{
  "n_kv_head": 3,
  "head_dim": 64,
  "d_mlp": 960,
  "init_std_o": 0.00903,
  "lr_mult_up": 0.678,
  "final_lr_fraction": 0.03,
  "seq_len": 2048
}
MLP neurons of a small language model. Each row is named by its layer, matrix (up: input weights) and neuron, and shows model dimensions 0-191. Each number is 128 + 32 x the weight over its row's rms, rounded and kept within 0 to 255. Numbers have three digits each.
Before each neuron's rows, "fires on" lists the tokens most often at its 100 highest values on Wikipedia text that the model never trained on. A number after a token or word is its count.

fires on: " of" 47, "ite" 15, "if" 6, "il" 6, "et" 4
L2.up42:119122088095115151083123135138096149141108131125096132149131079093171120153136118081076114157153119075202136073145135181150118106152153155138104154136135111107130195138136107073105078115194114160141098150120119097150142101077150133126158086136031090163086109149118126156103106144152113188128155165114128086118130178103152139052087116122180099192106149086099080020134153123115155132123096156175034125145150105145110131070138168123112124144153091116069080106097129156121055060165111102143138147152125066121101120107093154142109104150111141145123127181089158139180117171130103126

fires on: "ver" 68, "able" 25, "em" 4
L2.up329:121093124165170148077107061137102134103101147142173134152142071102136107148110135125132163213127141119159141140119105162147093142069110105134121084165151114095066124144094130118138139083171107133150159098159093136065092150124149122081119139157137107172103113173088096113157114142109144149091071161141134082153144175097088131117106100071171121094101114047150131079093152123152192122132146230188046060137069118159141154160117133137121049089137163131124092109131138132182154112114109104096078058103119142190115134159127176101126138136118084116121177143143186129124104141173129151

fires on: " w" 21, " pl" 17, " us" 12, " ev" 11, "amp" 10, " me" 10
L2.up275:130132173109112116099141140145128127134096146112154080168143122078162157058090117094115139156095139114074184099160115151099087133106109151156064122097126077122102101119120147009106101089163187147165144130142109108078173168110140137124099144159136153191118159151099065108160115131092151166122118176174131109091159174113078094121131114062080087107126140100112129111099098084113121124153138131185067097167097126142100122107125128134151100128138114148162113144107202143197175107134116156186120050151140150113110136089131193102119074090114168072105110164083198145142101140171136090

fires on: "fore" 23, "orn" 10, ".\n" 10, " September" 6, " kn" 5
L2.up21:134127144138115110129106165102162118182107132123151083151112136130128216148125124107151120134153048112118181118134120155081137153108147094151069170156105127103097136098152158107156088123078197147129100115154117152072116156056156093104152155157087169117135171130104072098131161127105172129191098168178138137111109130080082119150082089115167123047139102122120124176123159129113215160147167151154126111181069160145114122124153124090178085075202113172142151102094145167168184148173151152185114119128126185098109075122194196126149119096126144088140142118102161111112116115151118099

fires on: "ot" 43, "ac" 15, "ur" 9, "ar" 7, "ou" 5, "oun" 4
L2.up11:156161126087125064056139128105123141161135124155102101131132109116147157092073088109133143157151123070163089126108133214123127134146117170152093125128136105103138192142129160086125127103115151158177130136194116109111138153096117141074069111121139151158082110145114060142160143051163157163158126179121169133102105177159081120140093112076076090117110123138101146088105136112155213139129152181197090151133125136119146164133188099155177150146180098178144128122107133133137163077126127131171089124145066160169109140135118162142129108117079167145070156197043191131130085147158121161

fires on: "," 55, " a" 13, "'s" 11, " the" 10, " in" 6
L2.up674:160134202140143148095093159107109132169152120212143084095148085132095117087139164145092143173131141163185167186149170126069141134060080146114157117129180159128138056123149133180132127092155217159167151099246144096089139168123096129186138111112153132139173155120153115162156148158098138118168107162150166073137149136148192124129189150122119154082116119071155145139071075123184187099074121143127155118131090125142129131061113101131132103085092162114137096125146110114138133181174121072121187146164117160133108138110124140117157144161136126083131099106143139111122108111146119121

fires on: " o" 66, " elect" 8, " he" 6, "op" 5, "ire" 4, " " 4
L2.up437:149140105097113103088121089132127125105030122075144120170071087065172177101108176108122148157181098089148139144149114127136074133079104112139078087083098094085067142147133137107155117135182103132162110114118089129108126101037134110040133142188119192193145166199128113114148146076065146139139105156190134084107146217090086100131149088111105118134139095137098143139127140127111167170148140171152135082160094132102135104124140137116181137131130084133202117182136144152145137093141152123137122133145117106127116087104095150106173069159089151114076135127097125116171096124147120113

fires on: " kn" 16, "use" 15, " n" 8, " first" 7, " act" 6, "ro" 5
L2.up380:135115130126134093115090176159148198158033149130124137149127150124158117056138115156133130154176125133132164145182173116059118128111115101111118163092128124090072129129136172120085095154166172142135139109176123130086138154099127107098117159138071159170141160110105074103117149093152132190135109154122113154121161145060084081081163120170144080114105126120081065150090140109139162116109137134162144150121027120159141138146103172132181154137110141075127181124089162160200114124174199172164129061075109138066152152079109132106155108119100166152120106130063148115148092122185140118

fires on: " West" 30, " South" 26, " War" 18, " Aust" 7, " John" 6, " Car" 5
L2.up350:125174120137152090104098096138148204194152129152143106145093089135089187084144193131070166160107142099108134153127127133108068118147125137104113126137155218126126143073113095150111118126152114181137168110081151125180152129169113176133143102165086091127137120123108137135146128105137152115138087118110192117210151107184153153162142104104096174117105171054097151143081110154126105086084122171154074136116091124209092146093190118140109117084122087091136094115159142167155151122131125054125139093083122139111131135118096155163089149250123102163127097160146142107142082165155135138

fires on: "enc" 16, "anc" 13, "ss" 10, "orld" 10, "eat" 9
L2.up767:124166111162136098132117159159117159126108149195134124170119127092151203082050116092130172129153152113116100109110119133160153120104133179150101100139100103089117170160080077100111150087137105174182122094119098163157139157139120152070076152160130074200085106119126136088136152104098167139081099148142154090107150139111076112158123110061117116118087111089144102114100118112103114135108159178205064152153107128166106164168180102072202077100162119111148138154112151140203145140125176117079093131149103143112130051063122144103147074142126124126085156175139120064155137164087156128